Part of a small language model's weights: no biases in attention or MLP.
MLP neurons of a small language model. Each row is named by its layer, matrix (up: input weights) and neuron, and shows model dimensions 32-95. Each number is 50 + 15 x the weight over its row's rms, rounded and kept within 0 to 99.
A block is one neuron, or neurons of one layer that tend to fire together. After each block is what it responds to, as a language model described it from the Wikipedia text at the highest values.

L4.up355:53 44 18 34 42 60 50 54 45 85 65 55 55 58 23 37 65 37 41 37 58 63 61 72 42 52 36 45 68 41 62 53 44 62 51 41 50 31 68 63 50 28 60 36 66 51 48 77 42 80 42 41 69 27 49 43 61 58 37 73 46 35 74 43
L4.up374:44 55 42 37 43 54 56 36 60 60 23 36 53 47 61 46 48 40 48 19 33 54 56 45 21 43 43 40 55 55 55 84 58 61 52 33 76 69 39 80 68 52 51 63 38 54 50 36 58 65 66 53 70 42 43 36 60 60 63 36 65 47 30 61
Description: Word-piece tokens continuing a word after its first letter or two, mostly "ail" in daily, railroad, railway, plus scattered names (Marie, China, Duy).

L6.up168:41 56 73 37 49 70 49 58 31 60 56 18 70 71 52 39 21 45 64 54 32 50 66 47 43 76 54 33 43 59 69 59 52 61 52 39 38 48 25 46 34 48 56 54 39 42 41 24 60 36 47 52 46 35 53 31 61 49 31 37 43 64 60 58
L6.up193:43 70 57 42 68 56 34 32 32 45 27 56 31 61 27 22 57 24 43 81 35 58 31 30 41 47 57 58 95 44 44 51 64 56 28 40 30 25 43 64 38 55 64 64 45 38 38 69 57 09 40 70 51 23 49 49 50 65 79 53 47 47 34 69
L6.up214:74 68 41 66 72 75 40 47 27 17 39 52 83 52 38 38 61 54 57 56 69 64 38 67 31 23 52 64 63 45 38 59 42 40 58 32 77 62 33 42 68 32 56 17 67 32 47 43 60 35 33 58 69 30 87 72 52 36 54 37 44 32 43 63
L6.up268:32 44 56 57 70 65 52 59 33 34 54 49 45 52 28 32 46 47 45 74 39 62 50 33 56 41 45 80 66 63 48 46 26 57 55 43 39 50 21 63 45 32 73 42 44 68 22 57 40 37 30 80 57 16 36 57 45 54 44 18 37 67 58 95
Description: Final suffix pieces that complete a word split into subword tokens, mostly plural or adverb endings like children, listings, leaders, commonly, often in section headings.

L6.up215:29 68 54 75 16 26 92 40 64 67 64 62 46 66 70 34 47 49 81 47 53 49 36 41 72 45 67 40 64 67 74 60 62 24 52 54 34 49 41 56 44 30 58 51 63 64 66 64 47 32 53 45 31 53 57 58 47 31 31 53 43 78 29 51
L6.up364:53 53 61 24 49 39 72 45 58 50 61 56 30 44 60 49 23 70 28 27 55 62 37 71 32 44 58 22 54 67 61 65 65 57 47 72 60 25 47 40 67 54 52 50 58 61 40 51 63 23 77 52 35 29 56 55 62 43 53 34 29 45 80 63
L6.up512:59 43 64 56 64 55 47 99 50 51 65 29 66 63 68 28 33 55 47 44 49 51 67 61 64 30 69 70 35 37 68 51 18 62 77 38 49 38 64 49 41 70 55 29 33 40 34 76 48 50 47 63 28 47 20 54 50 46 64 34 43 65 48 59
L6.up535:27 45 56 35 35 23 67 25 71 66 65 55 46 53 62 47 28 38 53 37 49 42 55 48 41 50 60 65 55 42 59 76 46 49 49 58 45 43 52 56 66 44 67 68 71 40 45 45 58 49 20 72 32 31 69 34 75 68 42 50 47 55 59 52
Description: Quantifiers and number words, often split after a first letter, such as Some, Most, many, several, each, five, all; also "because" endings.

L10.up26:28 65 45 46 41 41 63 73 51 44 75 41 66 58 28 43 41 31 63 39 52 39 31 60 48 53 19 34 43 61 65 62 30 54 45 57 48 57 75 76 45 30 44 58 40 55 27 63 61 49 33 69 66 66 43 44 47 77 58 52 56 52 41 35
L10.up77:32 74 53 32 74 49 63 60 42 57 63 60 35 73 71 30 42 68 23 63 58 75 36 29 59 66 44 45 28 57 47 52 54 53 78 38 32 31 64 69 46 52 48 62 58 37 53 45 42 42 50 59 84 38 84 43 61 67 68 68 55 32 73 45
L10.up175:43 50 53 45 70 57 61 48 39 48 70 47 55 69 47 60 46 52 52 49 65 40 53 51 46 31 26 68 48 46 23 65 80 57 74 52 43 76 66 59 41 33 45 50 62 46 64 36 53 61 41 74 69 24 69 40 53 42 30 35 27 61 63 47
L10.up221:35 74 57 40 65 62 48 52 48 42 65 67 34 50 28 39 37 57 52 50 58 71 56 56 82 27 32 59 59 22 35 51 55 29 68 51 69 53 55 57 69 50 32 64 54 45 55 58 30 32 79 46 54 57 68 43 58 40 54 32 58 59 74 55
L10.up427:51 50 45 63 55 31 47 36 44 48 31 53 60 40 35 44 46 27 50 52 42 62 44 44 57 33 38 93 55 35 46 42 27 45 61 19 42 54 74 33 56 54 57 44 54 28 56 59 62 48 71 73 88 49 46 43 43 39 62 64 69 70 51 35
L10.up514:42 65 64 58 41 45 57 46 33 26 66 70 92 61 48 48 62 53 59 67 72 60 32 51 29 43 45 48 36 58 30 58 57 39 44 18 56 87 72 49 87 28 54 47 44 47 52 72 68 50 47 69 60 37 37 27 48 51 40 40 24 41 71 42
L10.up638:45 92 47 37 59 36 67 48 61 63 54 45 60 51 44 36 25 37 57 69 66 57 61 63 35 49 37 47 39 60 73 77 49 37 32 00 55 46 29 49 36 56 52 24 37 72 69 68 79 50 52 63 26 52 72 68 28 63 55 80 49 44 55 53
L10.up753:59 62 23 27 51 39 52 57 54 41 73 22 50 52 27 53 19 55 48 53 60 56 56 60 35 49 33 91 83 53 42 85 75 48 57 43 50 28 42 58 58 29 56 32 48 56 52 83 55 37 43 67 56 73 62 76 39 76 40 40 35 35 38 33
Description: The space token just before a year or day number in date phrases, after in, on, or a month name, e.g. founded in 1975, On 11 August 2021.

L4.up134:63 48 30 65 56 64 69 55 44 32 67 47 66 68 29 45 33 79 62 64 67 36 41 38 60 45 47 62 67 53 80 51 70 39 57 63 52 51 37 44 56 32 46 39 29 60 47 55 41 61 54 49 52 34 45 47 54 61 89 79 55 53 67 40
L4.up640:41 41 49 16 25 37 65 59 52 69 64 42 59 51 51 58 47 38 39 35 71 47 29 36 56 31 53 54 56 61 63 39 67 45 81 68 69 37 42 38 71 64 43 31 66 55 45 25 56 42 59 55 74 40 45 72 47 42 48 55 56 54 50 59
Description: Word-piece "st" inside longer words such as con-st-ruct, recon-st-ructed, est-ablished and inst-ruments, plus fragments like offic-ially, "not" (notable, notes), F-amily, and "also" in "See also" headings.

L4.up90:52 48 47 70 27 13 57 62 48 50 66 40 56 40 78 46 56 70 35 52 73 56 40 37 37 33 54 30 62 25 43 25 59 40 82 65 45 46 58 57 55 51 53 67 73 46 79 15 54 39 56 42 26 27 60 53 40 40 44 37 57 58 39 36
L4.up521:63 79 42 71 52 20 42 57 60 39 48 52 57 54 70 50 33 50 58 55 71 65 59 64 65 42 50 34 44 39 47 53 48 58 54 27 62 54 73 24 33 73 52 71 66 62 69 29 53 55 50 66 22 55 51 28 49 51 64 22 55 48 48 40
Description: Later pieces of split numbers and number words, such as the 0 in 10 or 100, the 6 in 26, ven in seven, st in 1st.

L10.up17:54 43 26 66 75 54 33 32 68 45 55 52 45 54 59 23 45 63 30 52 66 34 42 62 64 35 21 44 73 13 65 53 58 34 41 55 59 47 27 44 32 65 55 39 41 53 72 41 37 38 62 51 54 62 57 41 74 58 54 54 32 58 68 57
L10.up249:15 65 57 41 61 74 63 38 46 72 78 54 36 56 24 21 65 36 61 44 48 47 65 61 52 58 32 64 39 57 53 58 47 35 76 56 54 47 33 55 52 38 42 31 53 31 73 48 46 45 58 39 58 32 64 55 45 66 26 53 28 40 49 46
L10.up286:19 34 57 75 61 82 59 49 61 45 37 44 31 52 60 53 28 63 57 49 44 47 70 43 62 52 62 42 76 64 73 43 48 48 55 38 55 15 64 33 73 31 30 58 60 56 59 63 51 44 44 39 59 56 58 47 54 27 31 17 37 81 40 60
L10.up305:36 54 51 31 81 32 56 39 31 53 54 59 70 50 54 12 65 51 33 52 36 60 63 73 66 44 48 15 71 68 75 43 33 35 39 54 33 43 69 44 57 54 44 49 72 60 49 72 57 47 46 61 61 47 24 46 51 42 49 38 68 46 48 45
L10.up408:27 36 53 63 42 46 43 28 79 68 29 37 54 69 19 53 60 39 51 49 31 52 45 84 57 50 43 61 36 83 85 53 44 17 47 46 58 36 34 52 86 45 26 69 55 57 41 64 40 45 48 62 62 50 14 26 66 46 45 30 39 36 41 68
L10.up453:48 72 49 50 38 72 38 41 43 70 68 35 61 58 41 46 64 60 69 41 45 64 69 84 34 63 31 42 32 37 62 62 30 42 48 49 46 47 59 42 73 43 73 35 79 56 71 62 50 54 18 30 30 33 32 37 72 60 19 38 66 44 48 38
L10.up490:22 60 34 39 57 44 89 48 80 59 80 48 60 45 40 38 57 55 31 47 51 78 48 69 75 49 30 61 58 41 49 66 18 67 28 42 57 50 46 71 80 55 51 52 53 74 58 40 51 34 34 88 41 62 60 34 65 63 51 42 51 73 58 54
L10.up675:58 22 26 70 80 28 35 39 42 27 63 78 48 51 71 23 72 41 42 60 52 44 40 47 80 56 29 39 46 25 42 46 67 42 43 44 62 62 33 36 74 74 50 64 58 46 53 75 53 15 35 81 63 46 73 26 48 71 37 49 25 63 66 33
Description: The word right after "as" in fixed phrases like "as well as" and "as of [date]"; weaker on mid-word fragments such as contin-ued, de-b-uted, unav-ail-able.

L6.up211:38 48 61 41 57 61 28 40 64 65 50 78 50 53 37 36 80 65 69 58 68 28 69 55 55 53 55 61 46 57 44 58 52 42 58 39 44 79 49 35 38 36 52 40 76 45 16 52 46 41 34 68 56 41 44 35 30 65 28 41 60 45 33 85
L6.up307:54 54 58 32 52 58 53 71 58 49 30 65 36 51 59 31 57 35 66 41 66 66 40 74 84 55 36 27 66 43 66 58 38 71 29 50 49 44 08 43 39 32 70 68 72 62 48 55 71 72 40 43 36 62 49 37 56 64 05 49 65 31 37 50
L6.up454:45 63 46 54 69 49 52 52 39 40 32 54 52 53 15 26 53 68 41 61 62 39 56 57 51 53 53 68 70 68 52 49 63 56 58 08 39 21 65 49 26 29 43 46 78 64 65 30 63 45 33 31 87 56 51 43 56 47 52 38 62 56 49 56
L6.up569:59 59 63 39 36 59 46 64 45 57 60 69 79 62 55 53 57 56 57 39 43 67 74 53 41 51 61 99 49 45 31 56 27 27 52 55 64 60 42 41 40 36 58 66 73 47 48 44 75 28 50 49 57 47 64 65 58 48 49 58 37 28 31 75
Description: The second line break of a blank line between Wikipedia paragraphs, or the newline right after a section heading such as == Biography ==.

L10.up3:71 50 35 66 25 46 41 35 19 46 69 62 42 32 42 32 50 43 44 58 55 28 32 37 75 55 65 55 48 49 34 50 46 61 52 83 51 65 85 26 55 25 65 71 72 40 45 50 69 68 45 48 59 51 52 55 41 41 62 69 66 62 32 36
L10.up59:44 41 51 76 56 34 51 52 64 48 33 48 74 71 38 46 59 26 61 56 26 62 39 44 38 49 82 35 46 24 51 34 58 54 56 47 49 58 50 48 45 61 27 44 49 46 28 54 54 49 39 58 63 27 66 31 50 73 61 28 59 36 40 33
L10.up277:31 65 28 58 58 70 38 15 67 52 49 23 50 28 36 25 45 42 69 44 87 61 59 51 49 20 70 75 92 45 17 56 40 44 45 50 52 50 54 40 41 51 35 53 42 22 46 54 37 64 66 36 65 60 68 12 37 42 57 54 57 41 56 60
L10.up291:33 43 56 52 51 28 76 31 25 42 61 37 60 42 61 49 54 49 57 45 37 50 49 30 28 67 27 40 53 54 66 64 46 60 74 43 36 74 39 54 52 26 46 86 53 47 63 56 53 40 63 43 65 51 77 62 55 66 63 56 47 52 58 53
L10.up441:54 33 21 40 33 55 45 62 84 44 57 75 72 34 32 48 41 29 46 34 63 42 58 90 58 61 61 41 68 44 34 51 41 54 57 33 46 48 43 46 69 06 47 89 43 43 47 56 53 54 33 49 36 66 48 27 47 45 48 49 45 37 41 50
L10.up484:28 43 26 54 38 67 66 63 41 53 48 28 69 07 33 29 58 50 57 50 33 52 54 51 79 43 63 56 59 54 29 42 20 26 49 41 55 52 58 37 42 60 54 39 64 41 45 36 75 88 26 66 60 81 52 29 60 11 50 48 64 71 45 77
L10.up546:52 52 52 38 70 42 52 46 65 31 65 36 71 53 49 66 70 47 60 13 58 54 52 58 72 62 19 35 37 28 43 61 37 41 42 20 28 60 33 69 70 56 82 77 63 49 57 59 45 39 56 50 69 58 44 56 65 49 42 59 49 47 61 45
L10.up742:68 50 22 40 50 63 65 63 56 43 49 30 51 62 45 42 33 48 68 50 35 50 52 53 46 64 36 62 47 38 59 56 21 62 68 35 47 34 47 60 62 45 31 60 97 42 60 24 66 72 55 58 69 42 38 40 46 92 40 53 24 33 51 40
Description: Final word pieces of adverbs and connectives opening a qualifying phrase, usually after a comma, such as particular-ly, of-ten, previous-ly, unl-ike.